config.toml
n_layer = 16
d_model = 256
n_head = 4
n_kv_head = 4
head_dim = 64
d_mlp = 704
vocab_size = 758
activation = "geglu"
norm = "layernorm"
norm_place = "pre"
norm_eps = 1e-05
positions = "learned"
qk_norm = false
attn_scale = 0.125
bias = "all"
tie_embeddings = true
parallel_block = true
init = "normal"
init_std_qkv = 0.0312
init_std_o = 0.00552
init_std_up = 0.0312
init_std_down = 0.00552
optimizer = "adamw"
lr = 0.00217
beta1 = 0.95
beta2 = 0.95
weight_decay = 0.0
lr_head = 0.0116
warmup_steps = 201
schedule = "wsd"
decay_fraction = 0.662
decay_shape = "linear"
final_lr_fraction = 0.0
batch_tokens = 131072
seq_len = 256
doc_mask = false
z_loss = 0.0001
train_tokens = 819300000
steps = 6251
dataset = "wikipedia_en"
MLP neurons of a small language model. Each row is named by its layer, matrix (down: output weights) and neuron, and shows model dimensions 80-143. Each number is 128 + 32 x the weight over its row's rms, rounded and kept within 0 to 255. A neuron's up and down rows have the sign that makes its largest values positive.
Before each neuron's rows, "fires before" lists the tokens most often just after its 100 highest values on Wikipedia text that the model never trained on.

fires before: "ence", ":", "r", " of", "er", " 19"
L10.down24 [132 139 144 110 110  91  93 168 131 122 154 123  50 130 119 113 142 176 120  83  79 129 170 133 138 166 168 151  80 123 105 128 102  97  87 150 121 156 101 112 135  83 137 102 150  99  99 193  80 186 134 177 111 152 117  99 153 142  97  51 147 173  48  82]

fires before: "s", "ur", "ip", "ure"
L3.down324 [112 201 168 136  89 160 154 155 140 113 126 134 127  61  54 154 168  28 164 145 124 162 136  92  87 157 112 115 190 150 217 137 105 157 147 118 166 146 101 164 147 125  98  76 101 140 140 137  80 116 138 131 133 168 124 144 154 144 101  75 102 144  87  79]

fires before: "ed", "ision", "er", "ing", "ent"
L3.down494 [ 79  92 172  90  92 129 174 105 155 130  91 110 154 123 119 137 110 202 141 146 106 154 127 104 119 160 153 160 204  79 107 155 152 137 144 161 166 100 148 158 137 146 113 173 144 110 128  99 195  98 101 135 142 146 176 136 102 132 139 110 100 116 133 113]

fires before: "id", "ent", "ence", "ing", "es", "er"
L4.down661 [ 91  84  71 162  98  71  87 178 129 110 124 106  35 124 116 102 149 123  56 140  78 118 124 163  74 126 142 141 147 142  73 157 165  87 131 161 195 115  68  88  91 149 117 113 153 113 119 178 166 191 106 102 147  85 100 126 104 111 130 116  69  85 138 101]

fires before: " |", "s", " in", " on", " sc"
L12.down100 [128 100 104 179 111 102 156 110 191 145 131  30 143 147 126  68 156 144 168 127 172 129 104 132 136 166  93 180 137 173 116 140 127 153 113  77 133  89 112 159 123 140  85  95 161  98 113 181 130 146  95 114 161 127  50 186  94 117  99 149  97 104 131  90]

fires before: "s", "g", "ce", "e", "om"
L3.down686 [147 176 124 184  95 167 104 146 102 105 123 122 102  67 152 130 146 125 150 143 138 163 148 110 175 119  85 133  82 122 105 101 106 157 163 172 110 109 100 150 140 100  84 127 132 128 153 145 157 174 177  94 173 107 130 120 134 152 104 172 140 114 148 101]

fires before: "e", "es", "y", "el", "er", "e,"
L2.down516 [ 61 150 110 183 128  62  71 221 165 100 179  97 134 143 145 118  86 135 139 188  98 191 133 175 153  85 104  95 124 100 105 119  62 153 104 126 138 163 146 137 154 144  96 138 127  82 167 160 173 188 127 137 156  95 128 126 105 112 213 107 119 105 151 140]

fires before: "er", "==", "ed", " play", "ite", " was"
L7.down9 [ 75 109 151 115 164 101 139  94 161  82 200 137 184  83 193  85 113  41  69 147 155 144 189 146 161 131 108 139 137  82 173 104  92 144 141 134 152 135  91 204 130 134 156 100  72 147 135  87 157 115 104 138 123 162 125  77 157 138 130 134 106 136 128 139]

fires before: "we", "t", "ail", "y", "er", "s"
L2.down334 [ 96  76 146 147 114 144  54 139 118 167 115 120 124  74 108 135 125  54 158 208 140 113 103 216 135 129  99 107 141 103 121  97 135 113 169 184 171 168  48 187 149 150 128 125 101 178 161 125 126 167  96 135 145 110 117 106 190 125 164  89 119  84 177 150]

fires before: "ition", "ed", "m", "al", "ru", "ut"
L10.down572 [119 111 100 106 111 140 112 147  98  64 146 115 124  80 113  84  65 141 112 140 161 136  97 137 132 113 138 118 139  65 134 163 164 115 115 123 111  67 134 146 171 106 188 129 186 170  73  85 181 157 144 178 128 137 121 105 203 103 138 124 113 109  95 187]

fires before: "er", "ing", "ed", "ers"
L3.down520 [ 52 111  99 126 160 212 157 168 149 123 175 112 166  67 161 195 167 177 169 135 133 142 180 139 117 203  78 104 121 154 146 121 133 149 137 167 109 150 124 160 160 119  94 150  97  80 125  99 197 142 127 137 121  41 145 121 155 110 201 159 171  60 155 141]

fires before: "en", "ight", "et", "le", "ment", ","
L3.down577 [154  70 108  92 151 129 175 131 119 104 114  83  88 210 138 154 113 126 157  85  73 173 179 160 133 102 121 139 175 118 143 170 134 191 146 175 105 141 141 142 126 120 102 182 127 106 114 128 123 128 149 115 165 127  56 137 129 110  91 143  64 133 125 127]

fires before: "\n"
L11.down269 [129 123 133 154  86 116 125 140 142 110  67 115  91 124 133 129 107 140 118  94  98 136 120 140 131 115 124 106 139 135 123 138 109 114 116 139 150  98 139 100 134 123 108 146 140 152 103 147 117 134 107 122 158 132 114 149 133 157 120 116 142 149 144 137]

fires before: " |", " D", " M", "all", "tern", "s"
L7.down546 [120 149  69 116 128 176 122 181 127  91 145  66  97 188 138 132 153 117 128 160 172 120 116 111 117  78  61 116 122 139 144  99 109 120  98 170 160 134 144  74 130 125 129 107  65  96 136 124  80 112 135 113 138 106  91 104 214 163  91 132 155 113 122 139]

fires before: " |", "ision", "ed", "ive", "00"
L4.down64 [162  74 170  82 122 181 161 101 143 110 120 112 128 116 146  99 114  53 124 130  76 143 133 166 124 161 149 128 129 129 146 143 134 140 142 112 133 121 174 107 103 105 114 128 129 114 157 103 136 106 137 105 147 152 185 179  89 185 140  89 106 165 130 190]

fires before: " |", ".", "+", " S", ")", " the"
L7.down14 [100 155 123 129 110 117 117 191  80 149  66 145 117 142 128  94 108 149  92 136 177 195 145 161  88  98 152  97 143 140 132  99  97 174 154 127 164 135  96 149 137  84  53 134 142 127 147 126 124  82  82 104 139  90 192 121 120 143 126 132 172 111 139 123]

fires before: "ch", " as", "e", "ion", "ic", "et"
L11.down579 [116 124 107 153 170  69 114 165 174 168 124 156 118 104 120 119 120 114 149 108 161  76 102 109 136  95 148 177 132 116 185  88 151 148 169 150 118 135 129 154 156 156 101 139 184  69  86 106  81  95 120 149 137 125 145 126 153 137 136 141 155 109 164 108]

fires before: "|", "er", "-", "\n"
L4.down602 [158 106 138 159 169  90  74  85 137 182  45 155 144 109  83 116 138 187  96 109 179 115 116  82  89 129 107 144 110 115 114 112 163 187 136  84 109 113 103 154 139 123 135 134 143 109 176 129 120 190 104 115 136 120 151 178  57 116 155 152 130  97 131 141]

fires before: "all", "s", "or", "e", "ut", "=="
L11.down637 [160 127 129 144  71 138 125 165 123  59 176  62 156 130 142 135 135 158 134 128 150 143  66 135 153 103 116 145 130 102 113 155  94 159 142  98 130  99 169 115 158  85 132 135 138  88 198  91  88 151 110  63 142  65  70 139 107  88  88  98  79 147 130  88]

fires before: "ic", "is", "ay", "oy", "i", "y"
L10.down365 [ 60 140 142 104 185 109 130 110 150 128 161 194 105  96 125 150 145 150 120  91 147 152 115 113 135 165 169 117 197 126 116 167 161 149 194 133 131 108 112  83 129 146 145 110 150  69 175 145 125 168 160 137 105  72 109 113  68 137 167  93  81 139 140 103]

fires before: "ip", "ary", "ion", "ies", "a", "al"
L9.down106 [147 132 140 124 111 159 167 174 147 145 123 146 106 109  83 129 118 162 111  77 163 162 200 172 155 203 149 114 135 198 160 147  81 184  89 101 119 118 146 167 119  94 139 145  88 161 117 176 118 178 177 131 168  99  70 164 121  80 155 116  63 130 148 125]

fires before: "ic", "e", "it", "ical"
L12.down111 [130 203 188 137 139 106  99 145 101 173 174 163 135 172  71  78 152 151 123 162 122  92 151 127 178 124 131 157 120 133 146 141 130 136 108 109 109 108  96 108 136 145 108 136 134  93 138 147  83 143 146 139 124  64 143  84 111 120 144 146 167  48 125 107]

fires before: "s", "y", "s.", "s,", "ing"
L3.down228 [125 172 120 188 143 140 115 124 184 149 113 118 115 153 112 147 172  95 164 122  81  66 119 124 143  86 145  78 123 111 129  99 137  56 104  77  85 157 134  95 128 101 108 113 131  80 129 199 182 136  87 154 155 131 120 105 101 147 195 213 144  96 156 157]

fires before: "ober", "ur", "e", "in", "ure"
L12.down9 [196 153 117 162 106 101 189 157 117 115 136 137 182 142 120 138 114 112 143 147 161 204 133 106 133  73 152 121 169 154 163 151 151 122 135 123 109 114 171 146 129 115 169  23 120 128 120  99  97 157 133 129 128  87  98  67 113 104 126 127 141  89  42  63]

fires before: "og", "v", "ut", "ar", "ud"
L12.down661 [120  68 118 176 137  93 169 112  98 126 119 149 110 151 151  61 154 159  87 116 130 154 107 144  91 137 156  97 103 178 132 119 139 144 161 163 122 120 123 103 129 151 170 142  55 145 134 168 118 150  57 124 130 110 133 136  86 166  80 133 104 170  87 133]

fires before: "ember", "om", "y", "n", "in", "er"
L9.down538 [119 154 151 102  76 106 131  71 122 181 167 185 177 114 120 148 127 122 145  88 195 140 150 151 124 156 116 197 124 115 134  32 116 145 169 115 130  93 163 130 148  85 147 123 132 124 113 173 139 130 119  84 122 183 103 109 127 124 143 178 113  70  92  85]

fires before: "all", "b", "ic", "ive", "A"
L11.down137 [153 128 175 152 101  94  74 143 110  92 171 201 151  98 142 201 141  65 102 137 127 112 145 133 159  95 144 142 127 117 149 150 140 134 171 133 121 191  74 114 142 143 162 120 166 139 145 125 102  88 180 178 119 100 157  61 120  68 157 131 167  86 196  95]

fires before: "ent", "id", "mer", "m", "ed", "p"
L2.down456 [ 95 213 123 143 129 109 138 155  98 141 138 132 123 120 107 113 160 182 176 154 137  96 178 186  86 148 117  96 166 132 147 130 119 130  93 123 126 105 138 124  65 158 116 137 108 168  84 148 144 157  29 141 112 128 150 117  58 164 208 136  87 117 127 110]

fires before: "ult", "id", "p", "erv", "et", "ear"
L3.down467 [136 140 139 129 156 110  57 135 149 177 121 164  90 173 138 111 130 170  87 131 153 155 152 148  54 146  37 105  90 110 110 140 149 149 124 145 121 101 175 132  97  78 130 154 114 120 120 113  88 180  71  86 150  97  74  90 118 138 173  71 179  82  63 102]

fires before: "am", "ad", "and", "ig", "k", "un"
L10.down567 [150 199 170 130 168 104 165  88 136  72 160 131 134 124 143  67  72 118  53  73 109 128 132 116 108 163 152  99  51 116 104 141 135 142 175 108  97 157  88 137 206 101  82 116  89 105 108  71 147 183 127 131  94 172  99 160 165 107 155 103 157 122 155  31]

fires before: " (", " |", ",", ")", "\n"
L9.down479 [118 158 135 110 121  92 117 144 177 150 150 107 145 151 133  85 155 177 168 103 116 171  98 133 158  61 129 122 150 132 131 124 110 114 111  97  89 148 111 167 112 159 166 167 130  99 128 156 165 160 145 102 130 140  90 139 104 119 147  95 141 112 170  13]

fires before: " |", "\n", "k", "io", ";"
L4.down617 [142 139 189 176  81 122  83 125 156  93  80 153 184 118 125 131 107  71 145 104 112 182 172 119 188 132 134  80 137 122 130 124 131  98 143 110 136 170 131  79 137 131 124 127 116 105 125 102 105 123 201 139 127 115 102 112 116 131 149 113 124  93  98 116]

fires before: "am", "le", "x", "ch", "ac"
L2.down669 [207 183 102  67  64 200 171 128  77 104  95 122 111 161 174 170 142 142 133 157 126 145 114 138  42 123  73 106 138 105 101 153 137 158 166 112 127 175 103 157 103  79 178 128 129  84 140 126  66 116  85 181 145 168  54 139 148 101 188 103 147  82 118 115]

fires before: " that", "ing", "s", "ed", " the", ","
L11.down510 [ 79 103 134 179  95 157 190 178 121 154 140 106 127 132  88 155 120 130  96  89 120 110 134 139  91 100 124 180 105  87 125 138 112 201 141 175 124 144 142 129 171 129 120 207 136 157  91 116 213 105 206 128 140 104  77 161 144 124 102 123 139 164 183  80]

fires before: "ent", "id", "s,", "erv", "ult", "p"
L12.down324 [145  99  80 172 157 120 137 129  90 146 157 152 129  64 100 131 120 116 131 185 197 176 197 211 122 184 116  67 134  64  69 152 164 131 160 126 124 130 105 134 109 114 149 184 118 107  75 135 119 157 109 104 145  71 155 151  86 129 200 115 114 179 140 141]

fires before: "ign", "c", "p", "erv", "ult", "ect"
L2.down373 [119 119 148 140 147  62 119 215 165 134 173 137 173 174  94 107  93 170  64 171 157 157 107 181  57 139 135 147  93 104  72 149 175  94  62 138 150 138 161 157 118 111  81 120 115 123 114 115 106 186 113 130  61  99 115 139  89 159 176 128 150 110 120 146]

fires before: "s", "am", "ed", "ing", "ition", "form"
L12.down121 [ 91 124  68 119  99 157 138 128 135  72  95 120 130  87 148  94 129 128 136 116 155 101 103 118 126 118  97 106  73  83 203 134 122 142 102 141 116  98 172 104 161  70 140  88  94 102  85 151 195 125 137 138 156 143 100 116 178 197 120 114 118 147 122 153]

fires before: "s", "s,", " in", "ed", "b"
L2.down353 [107 155 126 153  65 164 128 128 173 125 107  99 197  88 108  88 159  87 195 149 129 127 132 137 106 105 146 100 104  86 178  95 142  51  65 131 117 116 101  81  51 113  90 136 134  94 136 180 129 166 112 100 154 130 144 110 128 165 139 114 153 127 185 129]

fires before: "v", "d", "m", "op", "hen"
L11.down399 [129 179 183 151 126 129 180 136 138 131 122 162 130 127 160  51 147  92 144 163 176 111 153 147 119  99 113 108 117 157 123 175 140 150  87 150 111 141  79  73 101 118 117 149 108 131 164 104 126 171 136 164 190  96 124 117 168 136 113 161 121  81 125 104]

fires before: "\n", " The", " A", " In"
L2.down429 [ 97 189 118 122 108 142 159 167 175 114 118  78 114 155 158 104 124 172 146 160 141 108  99  85 157 133 107 122 175 120  81 113  96 121 128 172 156  93  96 130  84 154  97 116 117 136 132 155  91 147 152 128 123 142 147 125  90 161  49 125 160 141 154 118]

fires before: "ion", "e", "o", "a", "ter"
L10.down550 [155 154 129 113 160 172 168 148 110  95 162  87 169 151 125 124 107  86  97 107 113 175 181 125 151 107  94 134  87 116 125 102 100 163  69 116  64 177 135 137 180 157 140 161 149  99 125 136 125 154 148 163 123  97 120 175 124  76 105 189  80 104  95 144]

fires before: " |", ")", " of", " and", " with"
L8.down377 [134 122 105 111 222  97 134 102 137 134  71 190 133 146 159 114 167  95 152 160 115 149 140 141 128  94 155  90 138 138 145  96 108 150 142 132 117 125 121 110 127  97  86 156 110 144  95 108 117 125  95  96 135 111  99 141 129 125 160 103 107 131 147 143]

fires before: "\n", " ", " U"
L7.down407 [154 169 104 155 135 177 123 114 141 173   0 150 107 143 191  56  79 126  73 146 143 110 151 167 146 126 133  59  94 148  91 128 160 177  70 111 102 102 149 120 134 136 144 109 201 105  98 138 183 194 130 127 128 112 155 174 171 212 146 159 104 141 169 131]

fires before: "ect", "n", "es", "a", "ge", "y"
L11.down109 [ 79 143 133 149 111 127  47  96 154  89 177 168  52 139 189 123 151 130 115 117  25 173 167  92 196  92 134 137 162 102 152 110 110 154 129 137  85 174 210 170 157 128 116 184  86 156 164 122 141 125 113 108 121 115  92 140  85  74 158 148 110 192 144 164]

fires before: "ic", "e", "in", "h", "se", "l"
L2.down52 [117 144  90 125  51  47  95 121 108 116 123 140 130  75 100  88 149 148 101 102 155 109  66 105 140 154 105 155 129  97 190  87  93 185 125 154 160 158 102 179 112 148 115 156 124 141 174 135 122 102 135  87 137 116  99 165 178 136 158 164 161  97 105 181]

fires before: "it", "y", "ic", "e", "t"
L9.down521 [147 117 125 128  73  85  85 169 134 150 161 115 101 116 110 157 112 167 129 124  87 124 110 187 122 151  58 121 171 171 101 190 152 162 117 158  74 133 170 165 150 152 112 179 149 123 154  96 184 146 114 132 115  79  99 150  93 106 188  85 153 194 133 106]

fires before: "\n", " ", " 2", " 6", " 3"
L9.down476 [182 167 191 158  99 147 114 120 153 133 194 107 149 102 151 142 127 134 143 180 169 130 186 125 112  90 102 129  95 144  92 109  98 163  43 119 115 101 147  88 118 136 103 102 134 108  93 160 163 165  80 151 153 135 147 193 134 162 141 137 137  99 173 137]

fires before: "en", "ent", " and", "s", "e"
L7.down573 [165 190 153 168 114 109 147  60  96 159  83 121 179 143 158 181 178 116 153 142 124 130 138 175 118 119  65  59  75 158 122 152 111 122 163 197 104 138 152 112 119 109  90 128  62  73 104 206 128 106 146 106 131 106 100 189 150 102  94 150 107 120 120  58]

fires before: "ond", "ies", "ial", "ut", "ur", "if"
L2.down368 [121  77 109 195 164  95 125 101 209 112 121 131 105 133 155 144  96  56 152 117 105 145 121 142  99 103 132 166 114 130 120 121 156 159 109  94 143 139 117  74 168 112 118 144  68 184 101  94 141 161 136 119 158 125 154 142 150 122 113  95 135  84 134  99]

fires before: "am", "le", " of", "ch", " b", "ac"
L3.down391 [170 149 102 185 106 197 192 153  31  97 113 119  64 178 129 145 144 130 130 113 133 132  89 134  73 107  99 184 128 121  69 139 104 126  95  88 117 136  92 176 135 132 108 124 126  95 147 103 123 114 138 142  97 100 187 148  95 123 137 106 125 108  93 146]

fires before: "y", "a", "ies", "man", "ran", "ail"
L12.down54 [163 181 195 153 120 134 122 173 106 150 103 139  96 133 110 103 167 156 142 118 153  84 127 139 145 146 113 161 135 146 159 113 136 156 110 111  93  93 148 134 139 163 181 113  88  94 151 176 103 124 147 188 126 143  76 135 138 125 140 148  74 166 116 152]

fires before: " |", "s", "ing", "er", "ed"
L7.down257 [ 75  72 193 120 129 150 124 157 107 175 202 136 166 103 144 105 126 111 152 127 114  87  91 210  86 140 181 127  76 124 152 148 124 150 136 145 101  93 116 191 138 137 139 170 171 168 134  46 148 114 134 108 150 182 137 113 114  85  80  39  88 149 132 137]

fires before: "ary", "ct", "g", "ction", "y", "in"
L2.down688 [103  83  88 129  66 150  97 117 132 138 144 162 148 145 158 129 101 103 134  88 134 122 187 118 158 102 145 185 131  71 163 112 151 130 129 135 126 131 106 113 190  94 169 101 157 114  98 154 157 144 177 101 122 119 112 116 142 113  97 135 127 156  66 144]

fires before: "r", "t", "ation", "le", "id"
L9.down209 [200  71  76 140 108  65 184 155 141  87 143 144  84 104 126 130 142 105 144  80 101 121 192 162 100 166 170 119 133 116 154  76 163 115 117 102  64 169 119 143  40 114 109 116 128 117 160  72 136 172 131  93 120 112 139 138 141 124 162  61 150 104  89 195]

fires before: "er", "op", "ak", "am", "ul", "al"
L12.down455 [124 133  63 152  80 141 164 155 147  96 100 120 124  79 100 106  42 177 114  71 148 137 177 141 122 131 165 123 125 106 126 213 153 102  92 131 139 124 111 145 107 169  93  48 167 112 178 156 106 133 123  75 152 140  93 128 159 131 124 115 138 125 118 138]

fires before: " 19", "ust", " 202", " 201", " 200", " 18"
L7.down328 [114 160 155 145 143 105 188  99 137 201 147 147  61  70 155  97 100 107 150 189  79 174 132  69 107 187 139 109 149 159 125 160 158 103 120 114 142 124  84 106 108 103 107 102 123 152 133 153 147 134 135 149 120 155 168 102 151  91 118 151 128 151 144 128]

fires before: "t", "ric", "ory", "o", "y", "or"
L4.down663 [ 75 121 141  85  98 180 189 137 107 121 196 150 196 175 207 202 139  62 119  99 162 186 125 160 138 128  71  93  77 103 104  53  95 124 126 160 141 125 120 135 120 166 113 135  78  46 125 145 123 137  84 116 152 103 105 106 110 101 137 124 134 142 178  93]

fires before: "ut", "op", "ed", "er", "ing", "ment"
L9.down667 [171 145 170 116 159 139 125 118  22 158 120 134 101 179 126 154 139 103 115  98  88  96  71 129  79  75 120 128 150 163 161 155 169 123 104 162  51 115 109 104 185 100  82 103 155  80 153  85 194 119  88 103 167 103  75 152 156 125 152  78  75 166 177 141]

fires before: "all", "ed", "s", "m", "es"
L10.down110 [137 123  99  77  90 135 157 146 135 119 126 128  90 108 151 122 163 132  90 172 139 203 114 158 145  92 153 128  85 103 124 162 116 128 124 126 216 118 120 124 158 140 139 106 157 119 180  96  98 130 203 103 104 107 122 126  90 100 163 102  96 109 124 156]

fires before: "am", "x", "le"
L2.down359 [174 165 137 171 120 201 128 127  28 155 155 109 125 151 126 104  45  64 138 127 135 138  84 148  80 148 152 167 127 157  52 106 109 118 141 136 151 145  53 139  81 116  92 103 180  87 159 164 120 154 171 125 151 195  67 160 182 161 125 136 157  68 149 187]

fires before: "ing", "ed", "e", " as", " in"
L11.down170 [ 77 125 145 102 151 141 121 128 158 111 144 113 207  92 119 130 140 180 111 151 151  92 141  88  87 110 100 156 143 145 126 163 106  87 163 123  78 138 143  29  83  75 157 174 124  95 156  57 193  56  85 115 130 134  94 168 124 160 164 159 121 132 116 134]

fires before: "ure", "al", "ry", "er", "g", "it"
L2.down316 [125 123 105 137  84 155 134 155 106 128  83 140 139 129 176 123  53 102 117 129  82 142 122 144 144 156 144 123 139 111 127 193 170 145  77 144 188 152 112 117 169 121 162  99 104 106 106  89 122  93 171  98 149  91 114 103 132 116 217 103 166 105 111 107]

fires before: "ic", "od", "ction", "op", "id"
L9.down576 [141 149 134 127 142 132  80 174 159 132 133 165 117 142 113 146  95 147 110 126 166 144  86 103 115 123  93 134 148  76 123  96 199  75 176 102 144 192 102 108 102  92  82 112 141 153 159 126 115 104 115 124  78 183 156 165 138 181  99 112 128 138 101 121]

fires before: "er", "ision", "ed", "en", "w"
L9.down424 [158  99 117 112 181 146 123 161  47 150  77 131 103 118 168 145 165 126  75  81 138  27 101 147 157 142 131 120 144 168 165 103 111 162 120 115 103 164 119 155 158 105 161 159 151 148 151 182 233 138 115  91 109 138  86 181  98  73  89 107 154 149 147 102]

fires before: ",", ".", " |", " ("
L9.down676 [103 151 180 176 195 132 169  79 132 134 127 141 130 120 103 155 209 160 133 124 138 110  95 168 161  73 160 121 157 129 143 114 145  97 159 141  45 123 133 117 144 138 145 142 124 135 104 131  64 192 143  81 145 137 113 134 150 125 118 159 111  98 157  94]

fires before: "e", "ed", "ing", "ation", "en", "z"
L3.down524 [143 106 135 128 125 150 162 151 139  71 111 132 120 115 137 111 133 101  78 161 165 175 146  76 132 151 167 111  74  99 163 167 146 121 131 139  86 139 156 123  75 135 144 124 159 110 126 155 119 135 157 153 106 108 105 182 156 145  52  92  51  25 143 137]

fires before: "ph", "or", "ical", "n", "ic", "ment"
L9.down471 [138 126 159 159 117  43 141 104 147 184 169 150 108 121 104 181 121 161 175 157 110 173 141 123 140 117 131 139 132 132 137 173 189 126 106 119 123  47 106 107  70  79 127  75  95 155 140 108 114 115 161 103 142  86 128 128 127 141 176 114 110  85  99 114]

fires before: "un", "ers", "iss", "it", "and"
L9.down529 [146 112 115 151 161 129 197 128 163  93 143 126  91 130 145 103 120 162  48  96 149 118 102 129 100 119 145 124 158 137 186 110 158 169 139 133  95 115 123 172 122 131 175  87 148 112 156 132 195 160 125 144 143 145 109 124 129 163 145 109 132 108 178  60]

fires before: "ed", "b", "ut", "ment", "ing", "y"
L12.down606 [176 133 158 137 120 170  88 127 124 170 111 134 165 180  94 161 151 134 120 170 160 111  73 115  71  82 138 149  89  61 158 134 152  95 106 110  67 112 119 115 114 110 233 159 150 133 118 109 161  68  82 151 129 139 127 139 215 116 186 140 135  87 119 129]

fires before: " |", " (", ".", ";", ","
L2.down45 [111 107 134 209  85 193 141  88  75  94  98 137 135 145 113  86 113 115 179 113 158 179 126 139 155 115  98 137 132 149 168 142  90  35 127  51 147 164 118 111 135 182 106 107 132  93 116 145 179 141 106 149 156 140 120  83 123 127 111 139  94 137 156 147]

fires before: "ou", "un", "it", "and", "on", "iss"
L2.down533 [111  52 129 172 181 135 159 122 131 154 125 157  89 127 154 139 160 102 138  94  99 121 107 108  99 113 124 146 126 112 138 115 110  97 175 138  77  65 123 137 107 119 105  70 106 129 141 195 181 164 114 142 104 120  61 140  98 118 129 117 115 120 157 177]

fires before: "ond", "ies", "ial", "ut", "ur", "if"
L3.down506 [137  99 110 165 152  84 162 125 137 116 129 121 122 126 144 143  88  87 170 125 112 146  97 110 115 126 111 184 119  77 143  94 179 145 110 102 165 131 131  83 109 109 150 118  49 148 146  97 164 166 135 116 113  67 111 180 156 117 139  85 173 127 145 118]

fires before: "ult", "p", "id", "erv", "et", "ear"
L2.down372 [173  69 126 138 157 106 113 169 146 206  73  99 115 120 142 113 134 156 162 175 134 164 127 133  51 158 106 112 114  44 101 117 131 125 171 142 178  90 119 135  75  84 123 179 112 136  92 165 166 147 112 126 171 144 112 108  81 100 146  77 168 112  55 127]

fires before: "ing", "y", "el", "i", "00", "ed"
L8.down522 [111 145 130 143 102  88  45 124 177 152 133 117 166 140  91 160 125 122 133 106 174  44 161 119 122  96 167 123 168 114  91 102 135 141 112 196 117 115 129 101 106 156 185 143 148 115 143  97 119 117 156 123 145 110 101  74 113 177 161  59  92 114 116  47]

fires before: "ive", "ent", "at", "ion", "ach", "ed"
L9.down240 [145  99 145  45  85 103 145 206 197 110 152 118 170 187 114 120 114 107 160 131 178 133 165  63 120 115  97 159 102 124 149 117 127 125  88 161 111 128 144 115 119 133 157 174 148 100 161 151 161 111 163 156 179  99  79  83 142  70 156 128  82 112 126 119]

fires before: "ed", "ing", "er", "ers", "s", " |"
L2.down386 [148 131  76 176 144 130 152 144 103 157 129  67 195 151 101 114 128 117 119 178 165 108  99 190 161  94  80 111  99 129  87 161 140 132 143 181 170 184 116 101  87 106 135 121 112  91  95 152 193 123 137 135 116  94  40 123 131 178 124 119 142 106 160 140]

fires before: "e", "ly", "ent", "ed", "i", "ember"
L9.down243 [153 117  94 150 151 184 147 103 142  83 138  77 147  89 176 130  67 122 153 144 127 111 106  71 114 162 173 205 101 104 131 158 170 135 125  99 112 113 113  93  96 134 128  83 155 165 109 104 111 145 140 142 158 100 168 110 113  93 145  89 104  53 131 142]

fires before: "le", "a", "il", "ly", "y", "b"
L2.down128 [154 146 123 121 125  69  84 103  83 139 167 134 134  78 176 181 118 160 128  49 160 123 118  76 120 108  99  89 136 165  68 151 126 151 111 146 140 117 141 129 129 133 143  84 143 182 144  94 116 169 113 153 154 112 156 123 135 114 190 142 157  82  98  95]

fires before: "ary", " |", " is", "\n"
L8.down642 [ 86 159 105 141 167 150  88 185 172  90 126 135 197 176 146 113 120 154 108 173 109 183 106 148 110 112 142 160 127  69 111  71 146 123 148 109 116 114 101 152  91 145 113 164 145 102 115 130 123 135 127 140 114  68 107 168 118  88 101 105 141 190 143 120]

fires before: " the", "is", "ity", "ed", "i", "it"
L3.down566 [159  88  95 139  75 130 176 128 145 177 245 125  98 113 131 129  68 175  94  97 171 110 113  74 121 143 109 157 139 209  66 198 151 146  86  83  72 147 133 178 157 117 134  99 145 131  66 125 130  86 142 107 134  84 147 176 153  83 129 114 132 184 189 110]